config.yaml
n_layer: 13
d_model: 512
n_head: 4
n_kv_head: 2
head_dim: 128
d_mlp: 1024
vocab_size: 50257
activation: "swiglu"
norm: "rmsnorm"
norm_place: "pre"
norm_eps: 1e-05
positions: "rope"
rope_base: 10000.0
rope_fraction: 1.0
qk_norm: false
attn_scale: 0.0884
bias: "qkv"
tie_embeddings: true
parallel_block: false
extras: ["capped logits"]
init: "normal"
init_std_qkv: 0.0297
init_std_o: 0.0
init_std_up: 0.0297
init_std_down: 0.0
optimizer: "muon_variant"
lr: 0.0089
lr_mult_o: 1.07
lr_mult_down: 1.5
beta1: 0.95
lr_head: 0.00738
grad_clip: 1.0
warmup_steps: 200
schedule: "wsd"
decay_fraction: 1.0
decay_shape: "linear"
final_lr_fraction: 0.0
batch_tokens: [65536, 131072, 262144]
seq_len: 1024
doc_mask: true
train_tokens: 918800000
steps: 7193
dataset: "wikipedia_en"
MLP neurons of a small language model. Each row is named by its layer, matrix (gate and up: input weights; down: output weights) and neuron, and shows model dimensions 272-399. Each number is 500 + 40 x the weight over its row's rms, rounded and kept within 0 to 999. Numbers have three digits each. A neuron's up and down rows have the sign that makes its largest values positive.
After each neuron's rows, "raises" lists the tokens whose logits its output raises most directly, leaving later layers aside; "fires in" lists the words (lower case) most often at its 100 highest values on Wikipedia text that the model never trained on.

L8.gate369:472489568524475496523516552497468481509481523513547472440541466534571470479534477602476450506565480561507462418505516479573545524467454507475531439453484521526509490485476500516569550504516510481483505464533494498510439531519526580471494477509479517517455442471466577453440528442490454528482484485464509521540534516476507551429469536439525461516492501522507514493583449500454402504506
L8.up369:475584579444559451420523483531568523482513501536459473540514545513455471537489466504479485462540477522550456487475565422489450476437494530506578563524505482508471502531482453451422534570473411543546562484555489511499564514491470554523445389558479505530510451502467518448545564497442491487450477489531419465511588513476509573509541533451568554498553464456537502501516522538529534527481
L8.down369:498477573584537539583508536470534515499479522570529441523522513496421484475537447559517482506472454582531448498519479496473547489485507508455454452496557492461537478557527482546438463565466469571550481409505506499537441482515534502513526460477553526446492499493502442461504473494543554588497407488482498503525498450495525538442492523506614455516497538552428508464404461506463481493554
raises: "announced ", "decided ", "possibility ", "said", "possible "
fires in: "was", "it", "is", "to"

L8.gate995:562535626473523516557514572418492545512526487453454528511526500540572529504426480470514515525491523507564499593498503479476438590576521502473485474517476506520559408422479514528483551488490457480587440538543469464485515559472516528455491448508438517502522500612546466503541517516472485438531492449501546537503523470484570497487547526469485499561520580540522510499535510481518472445441
L8.up995:488528497505567508596493478446563409521539434490426531464463504461444585461468526517477520482604470514530559480458454502508576557471494506511473566559464516486526404540501486479542514517581498510538521534621499509571474593477535458507521455539397526452460543571474464434506490511478464550472535528477436496486490504459487508464535461444499552567558456539468480488505474488462478528461
L8.down995:550470479496520420516536517580530468487537509406575491529514515544496525488515529506480540511497436489500422540463578522501395558514503489549451505552466437486554526469496522411471439449521478534468488440525456466546523493473491423480538503568520421454527563501544498466480486429574490480523469436454538470452498521501497536525517517454512447491433532411469472573468463487513507483391
raises: "they ", "includes ", "he ", "would ", "="
fires in: "which", "that", "what"

L8.gate548:462522510548477501528429469505504483505461599407489524478475425510496519452497471488508544520548536449550460454467498565542493538449531495460434539449490556551465452519437476455481544495457433471529597498520499492408528541550456496482561576513522434493502427512536513516429541540477545468419498491525489507527504479516468559460497506532593443497503470535506500495492519523546523479518
L8.up548:580533534501456520599479457490566510499447510478459523474490451478513485530478486548522500519502459482544447532493502551464462504448514484511479567488436518459451443487420469510584455477467496502489525534573511579440518540536516493406465450568497542536519456527572463566463468546513487488482529516484523470533504517509497561448500498511497544565576498504518526520493452481514503498521
L8.down548:463480517542505494534519457472488566527467532606490522535507504501469498537479454520503464448485529496516492519496497559550494525511510555495472539485420526508416522533406455459535483509500500465503459463485604500534502522541479533446543473469492488555504560488540509512496518557528505477488472449491471534551456520470587472468521495510493554485558497484476474514486411498439523497462
raises: "same ", "help ", "example ", "form ", "presence "
fires in: "the"

L8.gate459:547539517444547528530482485482421487523441467596552486461510422483479570503485521499491500495480564546451515477500495492495483567453545354473525518519488479536517478456503489470572530512504461561502525551494468502510518539434457497513543524464533533519497480493468586514515463535485517552506535512537506543512499434539471466478515516496522508490514455525522527508520539479534533510527
L8.up459:478463475499500556487508516474564535464461448552530436443559513508559541464467450489522503450510584514518524483487460474452443498468530390520501456543531500521509533459466533578474474520484492439515545499547489484515479521463476558476548572548502516534441568516534473569412523458518513581475535575508477496476519430521540466477545484503562489470525499517516534441455553531499515525557
L8.down459:582470501548485578499534439503532473462533437571527526458482521521500448495482444509515551478467489441625519483581513533452483474472484511573521517552476563485547537421514508515467499481556458440545521470421450467499438562535584501512561497562482496522439524551574558476501495442518484531439549548483536553531507493474547534565514477512473483512529508508501503452577522510543489569525
raises: "few ", "two ", "many ", "several ", "three "
fires in: "the", "of", "s", "upper"

L8.gate402:514501497509517449519538458513467541567465407542477496483539475492467508506532476505490529502484521539429492513465455492502592520587444536546553498521505478495508455563520507418486507498529544543428505543439513516485474513532533564472440550436578451459469457428584501510549481469518409493502514465531426494497542442512545451520466522539475516504484500466420481517500496489439505578539
L8.up402:546457533559484515390523513451425468438507501480482477513487523562438477455530463479546563573462541550509560539534495529484486480537455498378514542512537518486537459445470524541494525436492464520443528479493493495486498450511557536497554531478497505435509467423531522485564508541422423459452503428512494402499542553532380477554432526512500557500548460523450508474537468495462519525532
L8.down402:461520482444463549446553472476505497501569554485512519559543524527419516568462466433440472583468557480475445456484483488455538500519565522499507492490557524468482483513490568621511516458491601446489482476568479444506468568508531471489514531469527485496502549441524455444581457499488475474545449489462465470549528542504525496520490524536422523503541471500559478559517517463512522530520
raises: "number ", "size ", "scale ", "length ", "rate "
fires in: "the", "in", "s", "their", "its", "his"

L6.gate430:521488485544522481485488499482460484470485461531530509465418479389361465505544535508494511543552458493545478482451546465499489461571468449462436555561514588513578539536468475488474494538469495464505564518493507510421481552515441461461516503496500451569564541576491469468540495459434498479480479507541489470411503467489473515516489435537511468535512492459464525509570535453463596530473
L6.up430:501514536504491481549425511563480476667477522506506521500412454440459540435539533528453515505529488552458446516503519452480561500527566452475442504563557572535553533569498489544510487480489448556497510473501510527434498510531535579582510571524495501499501526559470525462514509507496505557484529506513492572537455469505456498478507526562504547561507494469518501459544565457574528519486
L6.down430:554533521482462518418518493459490512488623492558488535484518500485472432494511525463514450554491516504466495486491495503530468497545492549524540492513489513463463472569476479489495531491504549472470471439490523524526489546531541475495483559553487599502482494485513511421446476501435519540547506478599546497463487550464525473499549458462484500412478438489529498516502489527463514536505
raises: "the ", "a ", "order ", "terms ", "particular "
fires in: "in", "with", "on"

L8.gate188:497476504544567520454441451385415559469452425463483531524541466491544456442525551501573507509487463507554534401507479417536514537487491573523481474514479550524544429491456543528552493537524518534512532654505481458532475515473468474510449602490530480492490422491497540583543459537463556508491460530495471534527510443547583493387523514431550490513542465487430519466495476518495519505492
L8.up188:559487518468513495603429496452487490465508525561474502511491511571529541513475508561517495520532474500491466497531476473567505524477516504459468449515466507496524474531489506511499401537510491462542511525443482454492534482495519402462494496504516467489509463521520510580462447537467379488494475507462466550572488437516479469546522473466417493538513469418519521481534487503486514570486
L8.down188:552469424445449496485461491471483498456469525532528505520487551490490483455564500510515516504503513541500570543525488533589484492532466443482478541483567502530460480452454437521524470455542531457528473576561489529529504441459506533525465470446503474454490535506502515463505516509527479470481423564529563495514520539429554534572497490476525479494541449502447495499441580489457451434531
raises: "own ", "first ", "place", "debut ", "current "
fires in: "its", "their", "his", "s", "official", "her"

L10.gate519:511501438526500498478500512493432455535464470438529451513509491523435508536512478535415466496535471475536508438447453474551487479481527549508478474515473505430544518543460515499504489504508488569560468544465542487478440451458504497508587516515484528501492494536478516529567510524496529506462532497529512517510464512516486551492524469499435531481559494525449504511528486533428537581532
L10.up519:483527461504453545503514502472426492514489448488486530467514468470544513591427529538497480486526468483515428401495516466550386580513507503476538489551486446604510483515474485530538469498495476501549479532468508521450500450580485494447461491505564557551505498519550522468527521569452497530469494478498538559466498457521431593479490439461514531472461450526489476545501480464472505495474
L10.down519:504437408518544498490538531426555539489546451502533502464507497484322484516486503488511434486482531489471525483459512586448504531529542501468482529547510570513549562404536481463512551482460492430448526511417480492493475489483452463435530473553519462456475481481482507528473532489599531567497505586499548482501509500500478494561497476571537557605458465472525416523457455483561498524498
raises: "same ", "to ", "no ", "following ", "Horizon"
fires in: "has", "had", "have", "having", "wants", "the"

L6.gate880:533555582522515514538595473466534467507526554542522422494559503473523539432522592557491482525544452518490528483504519492429488514515508502500514515474503545554510548495497490460465543504415498570568505492504441422525527510465465454470532572495498492478503459478512514497488575509483539495450444443440433563493459525505487516512407513459545464407515521491475575526499531528507517449485
L6.up880:521526514514520498480584518523480441502500564504486433469446511494474429515530584551457503556486461537450511504502509574446503574466516455420476497529525510482487514456448456562456547483427516519519506465486496539486523532449457536461460537430543473547500508537525528469596628539501497532489501534475498543514498485554485501511470518444520495493511538504517562515524532514488495578482
L6.down880:543517528560479487513563526507509492459503497485528465541509460504552539544489522571525544529475503502522479535540547526475522580461501550454530535473486489448457503521500502517501519515414573525555514403546502495539582529498521527478441460486545529498549465530527489452548506474485490464445496470451521581536458448514563507470517554455556495521478470482458495631514533517492479566513
raises: "help ", "create ", "form ", "make ", "awa"
fires in: "to", "of"

L8.gate950:490423444550444507436574514490530516566485474538499470434517449563533504421550531496510486500471462563434463521587461548500519470541504505505466547534477419493504519528476527475540520525534500533549540488491458595471431510454543441450546531501547485467428510564528450493506510552405543478411474508492514529511518500584520435560509501537528479511509463498518520543536519547505485442477
L8.up950:514594513522470537511583496454552486529482462506471466499538470508514518469483400497517462519478517458528466531478455528500418561458546486627446472540493526466500558539483505478541555561498454525448507487493461448518487462403501448460509563421507474463514447516471475481477470462495523456567485408459508515515475573550488547510481489484462494494531499435441510588430502497455501559460
L8.down950:566470519583518511460478482480533476450451450502521493552468492498484490494522473457506531418533517476508429473455425489510472575474467558503516555580521607466510484535510454549539528532414484484441540434542566505511556507491499503463551542529480520526572545527551486535524551528438434467555452482473429563542528542540537524545539485578477512525542505539466511463427483498443464560514
raises: "same ", "highest ", "largest ", "longest ", "third "
fires in: "the", "of", "s"

L10.gate985:510513526551532459554515534544469389518486415549449544504563475479470505489555527565459522508546462510527510514493504478518501471431570491504538531448432505516539515495541539534556520529431533499468500514555445464507444475483438532467440458499460572573453469560535596538504502516490527453569458472574469485515537452496491571522533457398482563501444535528539518559515522463583462468506
L10.up985:556524484529516525493479555491532504505495465480472488524487485547446412448528507524422461470500538537509495504439460514511529526543520465487546473495431520503523485579564524380476410525475546551530570528521454541551523506473471518508527567433436587421522489491593488531471460523494510441470476539413478488529497520504567505486507498485440567482517510567524561537496534490531512565434
L10.down985:552495523430465518520508441516446494507540495422474497451479557447333491529430495478447435460522531489509434463474577469468535529542479516534506488499511497521516499480546488476533493531514501459498477474457600495554528462503477523480567536524454449541525558513518470561505502544410478549475513476542487489543453544463522489480463540527447488480539489496489493502545449514502564453562
raises: "the ", "this ", "a ", "much ", "its "
fires in: "had", "with", "have", "holding"

L4.gate211:485447504448482513514511508470507443500534457529545486522426519444471448494525468520475533467535518428524593542456544555555465526552552497495514466470493494556475498419516588523557524526461530455478526459476559434511436464466534509450492481509542578505466471508478491538467546455528465457462503465540546523533518442501489509490494493480477441471500513432490524495516444540525466466516
L4.up211:571473556509483501529445464523603555503466496518557539502516521548485524504449483510553489533487501481559579534526522447501554559435503515449569543484490500482500486512603510528509456528497504573487451427489539459414537555496452509495456412513519553552515575480463503500531548514482461465495548416476470476457458531519488544456593466470526492522529555386469548451510538459577523457514
L4.down211:476504520485479447568428489522481511455545530485462487505501474494449452483485528510463465432460541573546558472471545524536454466509533490522503497474549476511567582550525524471496528464525463478470554480450513471487588587514547521437528489479508456431417465574525521496532585517516451491510491444462515561550528510478514479509514540466457405500541522458477469548522430563477468410527
raises: "he ", "they ", "there ", "it ", "humans "
fires in: "which", "between", "of", "both", "against"

L3.gate289:518510482528558497472487452476490540569415551509519487506562465545427515542443473491541530490469528558522496478447522553472456508519510511520463472465452536524456468535530544534457588476498447534558451512440461415439467479501467472505550486512478487472560550444547500520483512416459495511603440496525556545484492534478496500475409447577475507505481457509454492463499450452478472490570
L3.up289:492522491500534450508499408500462568553475508468512472488528443462547441457491562474537453561445528533531486455503516526512478502532499494438496486494527485541529467466468545533475504466475503567527475442512503489497443530534450411519472499578514493510529420486452429537524539470506507566558535510545465532470475537539499493462404450536455481470480489469500488474463475511484436531502
L3.down289:545454538475531510449502535490435517479516478475534533423511437517608480497538529470456473516500530475476564551473509545548494544481532507559551495453525539451480522462533486498522576482501491509538540554466475513453419562460490512496481501530465460520539516430432449488467535454472525446442472502440540568452532460435529478438510489574523560418522517567486516540452494519541498467534
raises: "been ", "come ", "finished ", "suffered ", "won "
fires in: "had", "have", "after", "having", "has"